Weights of a small transformer language model.
Size: MLP 832 SwiGLU, 21M parameters.
MLP neurons of a small language model. Each row is named by its layer, matrix (gate and up: input weights) and neuron, and shows model dimensions 96-223. Each number is 128 + 24 x the weight over its row's rms, rounded and kept within 0 to 255. A neuron's up and down rows have the sign that makes its largest values positive.
After each neuron's rows, "fires on" lists the tokens most often at its 100 highest values on Wikipedia text that the model never trained on; "fires in" lists the words (lower case) most often at its 100 highest values on Wikipedia text that the model never trained on. A number after a token or word is its count.

L3.gate703 [161 138 129 114 146 102 121 107 116 125 137 140 135 111 133 136 113 174 123 142 132 131 164 147 106 142 127 155 136 145 126 108 144 134 150 149 152 132 148 104 122  85 149 160 137 145 194 101 138 149 188 122 105 103  90 118 187  98 140 152 126 140 108 111 141 120 156 122 113 162 132 127 142 106 123 108 132  74 148 137  96  89 112 120 147 174  82 133 161 149  94 109 154 119 112 129 186  45 132 108 127 117 128 170 152 149 119  92 115 174 120 109  79 131 195 139 151 136 112 135 135 143  78 114 115 105 139 138]
L3.up703 [164 124 129 116 137 105  97 102  96 131 177 155 115 109 112 124 124 158 138 130 135 146 184 127 102 145 122 160 133 142 127 112 153 147 166 142 161 126 138  98  94  78 118 174 130 132 173 107 154 134 153 152 114 110 101 139 180  88 150 128 130 125 124 106 167 117 161 115 114 151 161 118 148 101 132 124 109  78 145 158 121 107 107 118 141 185  87 126 155 115 109 142 136  74 122 124 190  65 138 115 107 128 138 153 155 154 124  61 101 168  93 114 106 130 161 141 138 152  80 113 120  98  98 125 126 110 152 132]
fires on: " No" 40, " no" 19, " Super" 9, " Top" 8, " Big" 6, "No" 5
fires in: "no" 44, "top" 8, "big" 5

L9.gate369 [140 129 141 111  72 136 121 130 128 141 116 123 122 105 133 106 150 152 142 105 121 165 113  93 109 146 121 141 166  97 149 136 111 144 116 114 138 151 141 147 143 111 160 147 137 128 126  86  94 155 154 138 104  77 151 163 125 140 153  87 170 124 142 146 121 124 152 125 128 131 111 155 146 154  73  97 142 103 120 132 121 136 104 121 159 123 137 118 132 144 141 127 138 120 118 184 149 151 106 114 104 129 129 119 126 108 127 173 120 114 131 147 104 137 112  97 142 154 122  97 129  81 164 155 112 131 144 133]
L9.up369 [148 118 131 147 160 142 105 122 131  91 158 104 158 153 142  89 138 132 100 137 107  86  57 165 106 136 117  92 108 149  92 127 117 148 119 180 142 137 155 164 148 132 130 125 149 117 136 115 160 106 138 120 126 123 109  80 151 119 119  98  91 166 148  69 144  96  93 102 148  87 135 128 162 159 156 139 155 151 155 120 141 171 111 127  87 130 167 134 111 125 122  98 115 109  81 103 101 137  81 144 113 133  79 110 142 149 148 105 127 145 128 147 128 149 117 115 149 114 140 133 128 106 140 121 130 126 129 184]
fires on: " the" 71, "0" 8, " part" 5, " Ri" 4
fires in: "the" 67, "000" 8, "part" 5

L9.gate292 [148 158 100 145 113 128 145 131 156 161 123 109 141 127 109 138 150 159  85 132 133 163 116  69 108 176  95 146 137 114 129 119 161 118 138 157 141 147 115 136 129 128 123 147 172 103  92 108  78 147 137 124 126 146 125 115 140 108  86 119 165 108 127 141 133 128 127 140 152 103 114  94 143 121 131 156 115 123 106 136 120  93 128 153 172 142 124 104 103 149 117 181 102 171 139 124 183 129 154 134 116 135 112 123 124 127  98 145 151 140  94 182 133 142 122  78 138 120 148  83  83 141 138 149 132 174 150 159]
L9.up292 [123 157 137 129 147 132 107 123 155 102 100 128 113 132 133 118  90 118 122  93 103 161 152 114 121 120  86 138 111 117 108 135 129 103 134 106 135 166 133 107 137  85 146 115 119 131 142 145 156 126 159 123 115 132 138  84 176  89 128 119 126 156 147 177 129 115 126 130 134 141  92 129 154 150  94  78 122 169 147 156  89 159 124 165 112 164 126 117  90 131 116  81 133 133 127 167 146 139 160 157 117 171 150  97 126 135 110 116 139 140 109 120 121 140 169 137 139 146 173 178 124 125 120 108 125 143 123 112]
fires on: " the" 53, " The" 20, " other" 8
fires in: "the" 74, "other" 9

L10.gate261 [ 94  93 120 134 103 141 133 136 122 135 105 122 142 101 167 107  95 102 182 157 124 145 128 148 153 107 163 142 147 171 126 160 162 120 158  87 113 168 166  90 106 118  57 121 139  96 112 146 111 102 135 154 148 171 133 144  86  87 148 139  90 143 110 109 146 116 117 106 166 102 101 135 179 117 133 120 130 161 100 164 156 132 122 111 125  93 119  68 143 140 110 155 136 129 116  95 123 118 117 157 139 132 132 156 173 105 133 139 157  96 152 127 135  69 147 143 125 133 118 109 140 148 122 142 133 113 136 117]
L10.up261 [135 141 133 116 141 126 111 113 126 133  97 143 128 123 179 132 127 126 143 137 103 117 108 126 129  92 115 107  90 112 132 156 110 155 150 126 164 139 146 130 137 139 124 160 127 125 122 127  61 136 134  89 130 139 134 115 125 146 152 130 108 170 100 114 121 109 115 109 136  58 156 150 124 146 114  75  99 129 149  87 125 178 149 138 129 156 115 131 144 155 121 112 132 120 164 104 129 139 116 114 153 116 146 130  88 150 128 121 106 144 130 106 148 131 113  88 115 102 119 116 114 139 141 103 147 117  64 142]
fires on: " in" 77, " In" 8, "In" 6, " the" 5
fires in: "in" 58, "the" 5

L9.gate250 [117 153 135 106 157 126 103  95 113 158 117 152 150 171 106 158 136 142  98  97 141 156 142  92  92 114 127 125 161  97 112 154 159 120 186 170 144 143  91 167 122 102 112 111 138 143 138 143 129 145  85 102  99  95 103 146 130 129 142 117 119 101 106 127 103 127 152  92 128 131 127 155 103 139 141 121 122  71  96 111 166 108 136 180 118 139 154 102 145 150 116 141 141 127 137 134 170 114 123 122 113 122 157 143 129 134 131 128 130 143 118 114 107 154 152 130 122 148 123 148 106 153 119 167  92 135  96 145]
L9.up250 [139  92 110 146 173 155  74 106 116 154 129 128 127 187 118 100 132 103  79 118 121 116 139  99  99 122 178 117 118 115 122 154 138 118 154 136 103 178 136 139 128  95 150 103 109 116 139 128 172 120 114 126 117  98 149 134 107 148  94 151 116  79 111 111 104 114 112  55 145 153 137 123  88  67 155 153  79 123  94 114 150 150 110 152  97 111 132 126 125  96 114 117 129 124  99 132  97  89 152  95 136 143 137 131 122 166 122 100 126 166 109 111  71 129 138 128 120 119 114 154 125 136 120 160 116 129 105 137]
fires on: " to" 40, " government" 7, " can" 5, " would" 5, " UAE" 4, " States" 4
fires in: "to" 40, "government" 7, "can" 5, "would" 5, "uae" 4, "states" 4

L5.gate826 [106 136 151 151  98 139 143 114  92 141 118 141 146 132 155 140 130 107 121 151 146 158 102 100 114 163 118 136 127 114 137 116 198 111 151 116 111 116 123 123 134 125  90 140 113 162 136 144 138 148 165 140 139 138 177 150 112 127 125 124 113 129 147 116  95 137 107  93 100 136 153  71 125 126 129 127 102  90 125 107  98 147 123 128 134 162 126 118 157 128  61 151 161 125 158 149 110 164 110 140  94  87 148  95 106 117 175 148 133 125 132 141 109 167 174 182  79 143 121 119 113 150 119 168 140 130 109 108]
L5.up826 [ 78 147 112 130 157 129 117 121 112 145 124 120 168 126 171 153 135 133 153 138 151 131 143 158 113 135 169 134 115 148 156 125 142 118 110 147 130 144 115 119 147 105  98 105 104 141 114 149 172 160 155 155 103 138 135 144 154 140 137 119 147 148 147 129 129 166 114 139 136 135 147 114 137 126 126 147 164 144 116 127 121 134 142 134 101 171  90  81  61 139 131 125  93 136 128 129 137 160 108 112 143 148 120 132 132 137 133  92 139 106 179 126 105 104 143 116 133 180 184 192 145 143 124 113 138 116 158 111]
fires on: " was" 40, " is" 9, " became" 6, " votes" 5, "Mi" 4, "s" 4
fires in: "was" 40, "is" 9, "became" 6, "votes" 5, "s" 4

L9.gate475 [ 91 127 118 119 155 150 111 144 153 157 158 107 130 125 114 131 142 145 107  98 100 165 131 119  76 131 122  74 126 117 132 150 151  77 184 152 144 118 122  96  99 109  93 149  86 145 104 170  97 127 179 111 163 173 149 146 114 184 139 136 153 129 112 103 106 109  73 161 123 140 171 127 125 161 115 127 140 107 128 111 167 104 141 130 159 137 152  94 130 143  95 117 102 119 138 108 143 144 155 154 126 122 136 163 125 133  94 132 111 142 170 139 139 118 111 154 129 142 134 133  66 150 175 185 147 101 144 165]
L9.up475 [ 71 121 104 107 125 121 104 150 159 119 178 106 140  83 130 145 150 103 112 113 111 124 119  86 133 115 133 128 119 113 134 137 103  95 135 106  95 139 117 140 133  87  97 142 150 142 104 145 130 154 116 136 160 129 129 150 123 159 121 135 131 126 120 140  92 110 111 127  81 124 144  65 138 135 119  87 111 127 106  88 135 167 142 173 159 101 103 170 114 107 128 129 161 143 138 157 133 147 124 101 156 151 125 113 117 135 139 144 103  90 116 137 164 136 132 152 143 108 110 108 124 141 158 131 130 126 129 150]
fires on: " as" 26, " to" 16, " was" 14, " is" 12, " than" 7, " or" 4
fires in: "as" 26, "to" 16, "was" 14, "is" 12, "than" 6

L8.gate193 [149 116 125  96 159 107 133 145 125 129 104 133 148 126 155 105 143 156 152 135  86 160 142  69 109 139 155 113 127 136 138  87 174 114 110 152 117 161 153  95  92  92 160 155 121 146 123 177 149 170 150 110 142 118 139  69  93 100 144  93 127  98 140 112 128 122 136  90 126 127 150 162 116 112 116 127 110 141 137 128 160 109 131 118 108 186 125 137 106 103 140 144 156 153 111 101 120 104 117 117 131 149  95 103 126 113 125 178 150 123 118  97 105 130 115  91 112  91  89  89 126 100 134 124 106  93  97 113]
L8.up193 [180  92  96 101 124 111 139 136 105 131 113  98 110 140 147 124 119 115 144 139 162  93 171 117 124 172 113  79 144 153 137 118 121 161 125 125 184 116 102 116 149  52 156 158 137 124 140 140 142 122 158 156 135  76 103 131 106 135 127 126 100  68 135 111 126 106 114 171 144 128 130 114 117  89 153  83 138 142 140 115 151 146 140 164 180 109 120 140 109  98 165 130 150 120 119 151 114 143 126 124 120 171 148 117 151 161 137 165 117 114 120 114 153 117 138 126 135 115 141  84 167 122 143 144 138 147 142 102]
fires on: " as" 43, " As" 9, " consist" 5, "As" 5
fires in: "as" 56, "consisting" 4

L6.gate750 [109 123 119 128  76  98  98 129 129 141 177 139 120 135 125  91 162 126 149 136 160 116 111 147 129 164 103 124 130 109 158 119 161 142 149 109 141 101  71 120 141 127 131 135 154 128 141  97 130 176 136 142 131 158 143 149 145 113 143 102 149 171 138 128 135 120 110  97 106  97 115 123 195 137 152  87 161 134 108 144  83 126 147 136 130 114  92 136  90 117 106 139 119 123 120 148 119 100 137 149 108 134 206 163 164 139 145 111 125 131 150 155 138 163 144  89 106 182  95 151 130  96 129 113 145  69 124 121]
L6.up750 [103  88 141  68 120 160 106 153 158 164 105 121 119 118 162 103 143 128 129 111 119 138 133 119 137 151 137 128 172 150 133 118 183 115 147 101 112 147 117 137 137  97 135 104 130 133 130 111 100  86 127 133  99 185 161 117 150 117 105 125  93 128 123 152 142 131  97 158 106 185 128 164 146 122 167 132 163 173 132 122 115 126 134 117  95 144 118 140 106  85 139  76 170 103 154 132 139 113 168  89 131 145 106 111 129 132 145 110 142 118 125 170 102 154 125 144 167 109 133 114 144 120 153 151 110  88 182 149]
fires on: " a" 38, " Website" 10, " votes" 9, "8" 7, " Majority" 6
fires in: "a" 38, "website" 10, "votes" 9, "majority" 6, "an" 5, "8" 4

L10.gate660 [126 125 114 122 157 101 129  91 133 135 109 158 141 110 133  84 198 116 159  96 115 128 138 161 106 144 113  92 121 120 152 126 134 111  97 117 169 125 164 141 126 115 144 122 146 140 108 130 143 118  95 156 160  91 164  93 101 152 140 104 106 118 105  95 141 106 186 157 114 132 147 172 112 131 170  84 123 152 145 120 113  96 142 144 150 136  95 168 138 119  96 133 154 112 139 140 153  92 157 139 120 117 131  98 141 216 156 152 102 142 117  97 142 151 147 153 130 101  97 106 154 114 142 153 157 108 133  86]
L10.up660 [141 138 136  91 142  75 126 108 113 116 134 117 134 134 138 133  73 149 163 166 133 133  96 137 147 160 150 113 173 142 180 113 126 128 127 101  94 125 148 139  97  93 124 186 120 140  92 145 134 135 109 133 128 124 150 180 105 118 138 124 161 110 146 109 133 121 138 167 133 170 148 134 140 138 152 129 159 115 114 153 115  98 142 106 137 119  80 136  86 101 127 128  78 133 121 104 179 120 141 143  99  87 108 156 149 129  89 187 100 144 158 120 125 119 125 109 127 117 144 118 156 119  66  94 153 157 128  89]
fires on: " as" 37, " As" 28, "As" 11, " Department" 5
fires in: "as" 71, "department" 5

L3.gate366 [118 123 118 135 152 131 128 118 138 114 164 137  97 135 104 146 125 121 116 105 120 147  95 108 135 113 146  88 109 136  69 116  95 111  78 140 110 132 124 127 154 117 111 126 148 140  80 170 101  94 150 162 131 131 107 165 109 135 111 113 132 159 148 119 109 140 118 140 139 114 118 133 125 177 113 134 106 148 130 139 148 106 127 130 107 126 133 119 141  87 107 112 133 108 106 114  93  78 126 123 121 121 132 162 125 106 126  96 133 126  96 134 139 126 129 114 110  91 153 139 123 132 143 136 143 126 149 159]
L3.up366 [105 128 146 124 123  91 128 112 144 126 107 131 167 169  93 156 166 110 112 110 100 159 108 104 132 146 151 107  99  81 110 161 127 114  91 133  99 127 112 136 143 136 147 107 113 136 107 111 136 132 145 142 114 148 135 154 135 139 117 179 111 114 104 124 101  93 134 127 126 121 133 147 124 115 151  96 114 131 115 123  88 122 112 139 102 125 198 123  88 122  97 154 106 129 150 103 135 180 160 136 141 126  87  77 133 155 131 122 142 117 123  78 162 148  84 132 127  98 106 113 152 104 123 127 162  98 119 141]
fires on: " is" 27, " was" 20, " had" 18, " led" 5, " are" 4
fires in: "is" 27, "was" 19, "had" 18, "led" 5, "are" 4

L10.gate639 [132 114 158 106 123 126 132 142 138 182 115 162 137  98 160 163 127  89 133 127  98 160 140 135 111 103 104 115 118 186 146 141 167 126 119  99 121 127  99 145 168 114 132 163 183 110 125 156 130 143 131  82 123 113 109 105 121 135 121 114  99 167 133 105 129 118 137 129 141 132 134 136 166 128  92 110 151 162 133 111 104  94 162 136 111 119 118 154 139 144 106 105 126 123 153 148 175 107 127 132 111 134 149  87 100 124 100 183 127 123 116 154 160 109 145 114 110 139 162 116 158 128 116 131 103 103 133 146]
L10.up639 [149 134 117 146 140 115 140 141  93 141 126 123 101  98 163 112 144 120 155 127 115 130 147 115  91 124 163  89 102 139 144 129 126 106 113 128 146 154 143 131 114 146 124 153 145 132 159 172 153  84 131 166 134  84  72 131 114 101 147 122 141 140 110 149 146 122 107 127  87 154 172 128 134 158 123 152 125 136 179 158 124 106 135 133 168 125 147  99 148 149 110 101 119 141 121 165 139 161 132 147 152 141 123 104  99 140  98 115 105 121  91 142 112  98 158  72 148 143 141 133 128 142 127 116 161 153 151 133]
fires on: " the" 33, " this" 13, " same" 9, " that" 7, " The" 5
fires in: "the" 37, "this" 15, "same" 9, "that" 9

L8.gate808 [131 112 113 131 143 103 122 138 159 181 127 157 127  99 105 138 154 119 176 128 144 155 118 133 106 124 103 123 139 134 103 105 121 137 152  99 159 116 112 109  99 118 116  86 101 115 126 128 160  94 104 117  92 141 100 157 123 126 107 139 156 113 148 102 147 140 123 123 161  99  92 128 169 116 178  95 116 103 173 110 123 112 119 120 106 125 111 117 146 112 111 136  99 146 141 132 133 136 151 102 134 165 137 156 119 116 146  90 110 124 125 156  72  88 167 143 149  99 130  89 172 133 103  88 178 118 110 119]
L8.up808 [133 117 124 129 103 135 125 160 139 145 115 147 156 134 158 129 142 125 140 151 120 149 134  96 122 132 133 111  81 138 128 125 109 142  42 114 125 129 152 124 117 171  89 103 165  92  94 140 134 165 108  94 124 122 107 148 114 154 151 107 127 153 108  74 144 162 184 136 108 148 147 133 163 110 114 137 100 129 145 106 116 106 136 136 133  98 121 145 121 135 136 109 167  85  90 119 129 146  93 126 132 126 129 101  95 138 165 114 141 171 157 151 101 118 102 133 119 124  95 137 127 142 113  93 133 116 150 150]
fires on: " has" 18, " have" 13, " would" 11, " will" 10, " had" 8, " may" 6
fires in: "has" 18, "have" 13, "would" 11, "will" 10, "had" 8, "may" 6

L9.gate410 [151  87 118 148 168 119 116 140 100 139 131  97 154 127 163  89 113 165 145 118 131 144 134 105 142  96 134  95 114  85 115 115 136 164 124 117 147 149 158 129 113 146 116 145 165 154 102 140 148 110 124  98 177 107 140 175 129 154 122 122 151  93 132 114 175 155  86 108 125 110 155 163 102 118 118  74 101 157 104 119 139  99 149  73 139 131 118  75 124 135  82 143 130 129 131 129 108 161 117 100 124 108 158 125 133 124 133 121 126 151 130 132 159  82  72 123 116 131 131  89  91 142 115 119 155 112 128 136]
L9.up410 [132  99  95 114 124 166 153 120 136 141  84 109 110  78 138 126 100  92 122 120 129 137 133 105 117 148 148 124 110 135 139 142 103  91 141 103 118 113 139 107 126  99 112 189 148 134 171 172 170 119 109 108 150 128  95 167 136 102 156 113  88 129 134 116 163 127 139 103 119 108 101 155 105 159 143 182 152 176 111 110 106 176 128 139 169 120  92 133 131 144  98 122 136 119 130 116 150 104 141 141 100 155  97 131 181 168 131  94 159 135 104 150 151  94 108 141 140 119 105  77 181 109 161 119 145 122  93 111]
fires on: " as" 59, " like" 5, " As" 4
fires in: "as" 62, "like" 4

L5.gate304 [136 117 137 150 147 130 149 109 141 182 112 161 128 117 144 130 205 105  86  98 164 161  94 120 146 155 108 135 139 122 124 148 144 132 148 128 118 141 150 136 123 122  98 153 106 160 100 174 154 123 135 106 155 123 129 113 104 125 121 154 102 146 110 103 107 126 151 133 147 156 160  86 112 123 153 127  90  78 163  94 145 107 111 142  91 128 119 131 118  99 146 110 131 127 119 130 126 162 144 109 119 125  89 156 146 151 177 166 133 117 123 154 124 172 115 143 134 133 143 155 149 123 110 145  83 146 115 142]
L5.up304 [110 108 154 119  95 117 134 135 149 119 111 142 159 133 157 128 118 143 162 151 139 182 145 157 130 156 119 121 139 155 117 145 152 176 135 143 170 116 160 125 144 109 137 149 128 155  91 165 131 146 138  93 153 133  67 161  96 150 139 141 161 117 150 136 132 141 152 124 124 148 182 112 169 132 127  87 108 167  79 135  90  98 133 141 112 150 100 114 130  93 132 136 120 177 108 120 126 129 144  86 119 178 117  84 138 107 118 145 144 119  92  76 119 111 142 109 123 137 127 108 106 127 102 125 154  84 124 102]
fires on: " such" 18, " was" 18, " is" 14, " were" 9, "www" 6
fires in: "such" 18, "was" 18, "is" 13, "were" 9, "www" 6

L5.gate600 [155 126 143  97 120  78 169 136 138 144 130  98 156 115 134 113 163 141  84  96 124 173 113 111 128 143 139 132 120 124 159 130 157 136 102 117 113 102 114 118 122 131 139 116  84 126 141 157 137  70  97 123 126 149 122 145 196 106 160 130 100  89 147 150 177 108 136  96 118 129 155 131  91 152 174  93 141 105 128 129 141 174 119 134  92  88 120 161 121 102 135  95 117 132 146 120 127 158 119 138 142 145 132 108 139 134 179 146 111 163 144 115 120 133 130 135 113  61 124 148 157 135 135 131  91  86 164 157]
L5.up600 [ 95 132 170 102 110 126  92 131  97 120 135 110 107  82 159 113 178 133 103 141  88 109 136 122 134 129 119 131 118 145 128 102 163 122 133 112 129 122 159 141 119 118 152 116  90  92 133 125 133 135 101 142 140 137 108 131 111  89 110 163 108 120 168 126 105 123 142  97 127 138 106 126  94 104 134 158 114 106 120  82  92 194 143 118  88 124 118 148  95 128 124 121 112 173 127 156 133 174 104 118 118 158 166 126 136 134 118 130 136 172  92 164 112 150 117 146 115 101 116 117 127 136 137 142 148 131 136 104]
fires on: " was" 30, " has" 12, " is" 7, " became" 5, " died" 5, " also" 5
fires in: "was" 30, "has" 12, "is" 7, "he" 6

L9.gate137 [131 156 170 126 155 116 128  54 147  99 130 126 133 130 132 178 130 165 158 137 123 144 147 158 135 108 135 118 110 134  96 174 174 123 142 127  92 165 151 153 149 237 105 126 120 118 124 102  88 148 167 173 138 143 184 128 106 124 122 118 152 163 109 148  99 137 141 110 128 108  90 150 122 153 102 172 121  96  87 138  77  95 111 115 166 104 131 129 154 163  64 121 121 105 124 149 132 123 141 155 122 157 157  98 112 114 138 127 136  95 149 119 132 123  77  96 114 135 123 109 113 113 136 153 146 136  97 159]
L9.up137 [122 151  80 167 151 143 109 129 125 110 115 134 136 137 130 138 131 152  86 104 143 119 100 127 189  91 103 144 170 162  70 136 138 150 135 126 128 145  89 170 133 188 145 135 129 156 140 111 136 108 106 126 159 101 155  93 111 111 122 126 158 136 137 142 133 107 128 143 122 100 111 102 138  88 138 143 135 127  95 116 170 120 153 182 137 146 150 117 125 110 112 111 174 110 171 135 124 125 132 184 197 132 139 116  96 123 151 134 125 127 118  90 124  79 115 139 141 164  99  83 113 107 144 110 141 123 113 140]
fires on: " in" 69, "In" 6, "in" 4
fires in: "in" 69

L10.gate92 [ 90 100 115 118 136 135 118 118 127 125 130 136 151 116 150 136 132 171 150 147 147 131  85 140 144 109 139 100 115 106 175 124 150 129 162 143 147 143 145 178 129 170 141 150 147 115 104 132  93 144 151  95 155 177 162 126 137  98 171  98 168 145 133 136 151 159  71 100 107 121 128 134 132 134 119 141 106  96 131 116 115 144 152 179 110  84  97 148 115 161 100 128 162 117 134 120 161 140 126 138 136 139 164 147 139 120 188  86 132 145 135  48 157 125 120 127 159 126 125 177 126 151 126 136 181 110 169 163]
L10.up92 [148 128  82  95 142 125 133 133 119  91 135 110 128 149 118 130 122 147 127 133 146 143  84 169 157 138 118 101 135 133 140 122 138 106 126 158 134 104 140 124 175 116 153 133 126 104 145 158 110 158 127 146  95  79 168 140 101 166 112 136  91 138 117 215 128  98 153 110 128 169 108 122 129 131 131 134 111 118 164 121 155 125 150 120 139 109 135 121 104 128 133 132 121 121 137 128 107 135 114  83 107 124 128  97 157 172  60 141 121 151  90 111 137 131 100 171 140 100 145  79 149 146  99 145  81 110 131  81]
fires on: " in" 17, " and" 15, " to" 14, " on" 5
fires in: "in" 16, "and" 15, "to" 14, "on" 5

L9.gate619 [146 116 124 133 165 131 134 113 121  87 115 101 170  83 131 104 113 189 180 126 160 140 144 161 155 118 144 119 139 130 126 146 140 134 118 116 139 143 117 191 147 161 142 154 105 156  88 132 108  98 125 117 154 118 130 146 120 118 116 150 148 156 138  74  77 139 135  76 147 114 120 132 111 134 120 160 112  79 149 136 111  88 106 153 143 154 106  90 120 149 157 117 124 110 149 135 112 135 150 140 158 117  92 105 127 124 144 152  84 163  88  99 138 111  76 139 118 101  97 126 192 108 102 167  85 117 144  89]
L9.up619 [113  97 144 116 157 124 106 103 149 119 114 167 129 102 140  85 109 121 112 137 122 134 102 121 113 152 117 139 114 127 157 107 164 131  99 105 158  96 114 152 160  99 174 113 139 138 104 129 136 128 102 164 143 154 158 116 129 132  87 149 130 100 138 150 141  99 117 146 109 109 101 148 138 108 125  83 131 153 131 120 110 108 137 114  95 113  74 119 144 111 117  89 119 106 121 145 118 128 110 174 135 137 137 113 146 148 107 149 110 120  92 115 160 141 111 125 135 125 163 113 148 123 116 100 131 102  80 127]
fires on: " as" 26, " As" 14, " a" 14
fires in: "as" 40, "a" 13

L6.gate778 [161 138 141 100  99 133 141 144 111 151 112 102 152 144 102 125 139 138 152 124 143 158 142 128 141 134 110 120 111 101 109 168 152 100 169  80 118 109 135 133 137 106 106 118 112 133 111  91 147 132 116 149 117 157 146 133 113  98 138 148 131 103 117 114 152 122 145  80 169 110 144 135 144 112 117  89 117  81 111 149 158 149 162 132 139 148  96  92 126 175  96 141 107  55 122 118 107 126 129 126 114  94 155 145  79  84 105 143 134 127 158 101 110 158 126 128 144 128 106  62 127 165 126 120 118 183 101 159]
L6.up778 [101 119 144 166  81 127 145 117 130 138 146  95 148 112 134 120 113 159 173 110 167 130 101 118 149 153  59 127 112 144 143 128  91 113 152 161 155 131 133 106 117 154 130 154 119 125 116 120 106 115 101 125 155 118 151 172 116 153  82 103 111  79 124 100 139 143 184 136 128 160 133 105 133 133 145 121  80 148 130 113 116 154 134 111 123 101 112 120 163 120  74 131 136 121 113 122  77 151 180 122 130 129 166 119  74 111 106 110 160 120 118  64  92 134 132 130 145 111 114 111 145 147 166 149  68 177 116 130]
fires on: " to" 55, " not" 12, "t" 8
fires in: "to" 55, "not" 12, "t" 8

L3.gate461 [137 155 101 122  95 155  86 123 167 137 161 121 113 107  89 125 131 118 143 102 134 109 127 147  98 145 111 163  71 154 120 123  99 134 146  93 116 166 164 131 139  79 131 120 120 121 177 121 167 120  89 127 124 134 129  99 137 118 121 154 153 168 128 158 128 113 148 120 118 143 129 114 104 116 125 147 121 161 146 119 132 128 130 135 132 139 140 112 129 183 115 120 109 160 121 113 123  92 130 148 167 155 140 165 137 107  79 145 117 149 164 118  78 146 137 135 150 160 113 147  99 105  97 112 117 109 118 128]
L3.up461 [110 154  77 122 108 124 116 130 125 139 169 120 106 104  61 101 144 123 146 127  93 140 138 173 108 136 117 180  92 133 105 161  96 144 170 115 146 151 143 128 100  92 110 161 126 136 172 108 142 125 123 124 130 152 125 123 107 115 131 163 137 181  96 136 121 100 110 118 134 168 132 131  95 137 146 138 102 187 134 133 140 130 143 165 135 122 147 142 102 175 116 132 136 173 121  70 120 102 113 119 175 113 133 166 123  82 118 136 135 164 141 127  97 150 149 133 139 145 114 152 101 103 107  74 132 138 149 112]
fires on: " No" 37, " no" 15, " any" 10, "No" 5, " All" 5, "ye" 4
fires in: "no" 41, "any" 9, "all" 4, "much" 4

L8.gate566 [142 129 148 168  83 133 172 120 157 144 150  85 102 115 135  93 135 118 105 143 117 132 105  81 113 128 107 103 147 134  96 131 151 184 141 104 137 156 142 138 143 125 149 108 122 137 145 128 181 119  92 132 147 127 153 108 126 115 129 125 140 159 121 131 129  92  96 125 109  99 115 157 110 109 110 108 137 103  95 148 147 135 150 146 117 148 169 118 151 132 133 103 110 104 112 123  99 133 162 132  82  95 122 119 163 119 104  92 103 163 110  98 141  82 132 161  77 143 140 150 155 126 119 106 137 121 160 130]
L8.up566 [128 158 146 149 139 125 183 126  97 163 164 128 143 101 155 177  91 136 129  98 158 108 141 117 131 159  89 131 105 148 133 131 125 161 182 166 142 166 174 138 142 142 104 112 120 126 148 170 174 137 145  88 122 185 128 170  94 132 120 150 119 113 125 144 133  90 106 120 181 136 152 123 108 144 124 114 131 120  84 138 132 160 137 131 140 114 103 114 135 131 118 132 149 158 101 150 147 126 115 120  75 107 125 138 109 108 139 138 112 137 121 127 121 113 153 114 130 131 135 125 145 158 165 125 126 165 124 137]
fires on: " to" 20, " in" 13, " air" 9, " Civil" 5, "magnetic" 5, " with" 5
fires in: "to" 19, "in" 12, "civil" 9, "with" 5, "air" 4, "magnetic" 4

L9.gate831 [122 140 103 143 115 147 150 121  99 141  99 182 109 137 107 106  77 163 145 104 110 152 138 107 144 165 115 144 128 164 124 101 143 169 101 142 145 157 175 135  81  98 126 117 189 129 130 145 120 175 141 103 165 113 134 115 106  96 107 130  95 138 128 132 145 160 129 120 113 122 144 119 156 122 149 122 121 133  89 111 130 150 128 171 150 123 128 125 146 126 138 129 123 138 117 148 120 127 146 105 168 140 153  86 134 118 141 171 161 127 127 113 138 129 134 129 157 163 109  89 106 130 120 128 112  94 137 119]
L9.up831 [173 130 127 124 128 156 175 107 121 106 121 183 122 154 112 151 108 133 140 154 149 168 123 150 102 185 101 116 128 143 116 136 134 182 122 117 113 156 139 172 116 179 105 115 146  72 140 192 112 137 113 130 144  95 165 155 143 102 144 136 124 111 121  85 148 126  85 142 138  98 124 144 154 138 116  85 100 124 152 182 174 132 128 155 148 176 141  90 155 147 113  81 121 124  68 181 119 136 150 161 150 160 165 112 116 140 151 147 121 137 103 152 153 119  94 116 117 143 162 102 128  87  94 119 141 121 115 138]
fires on: " the" 87
fires in: "the" 87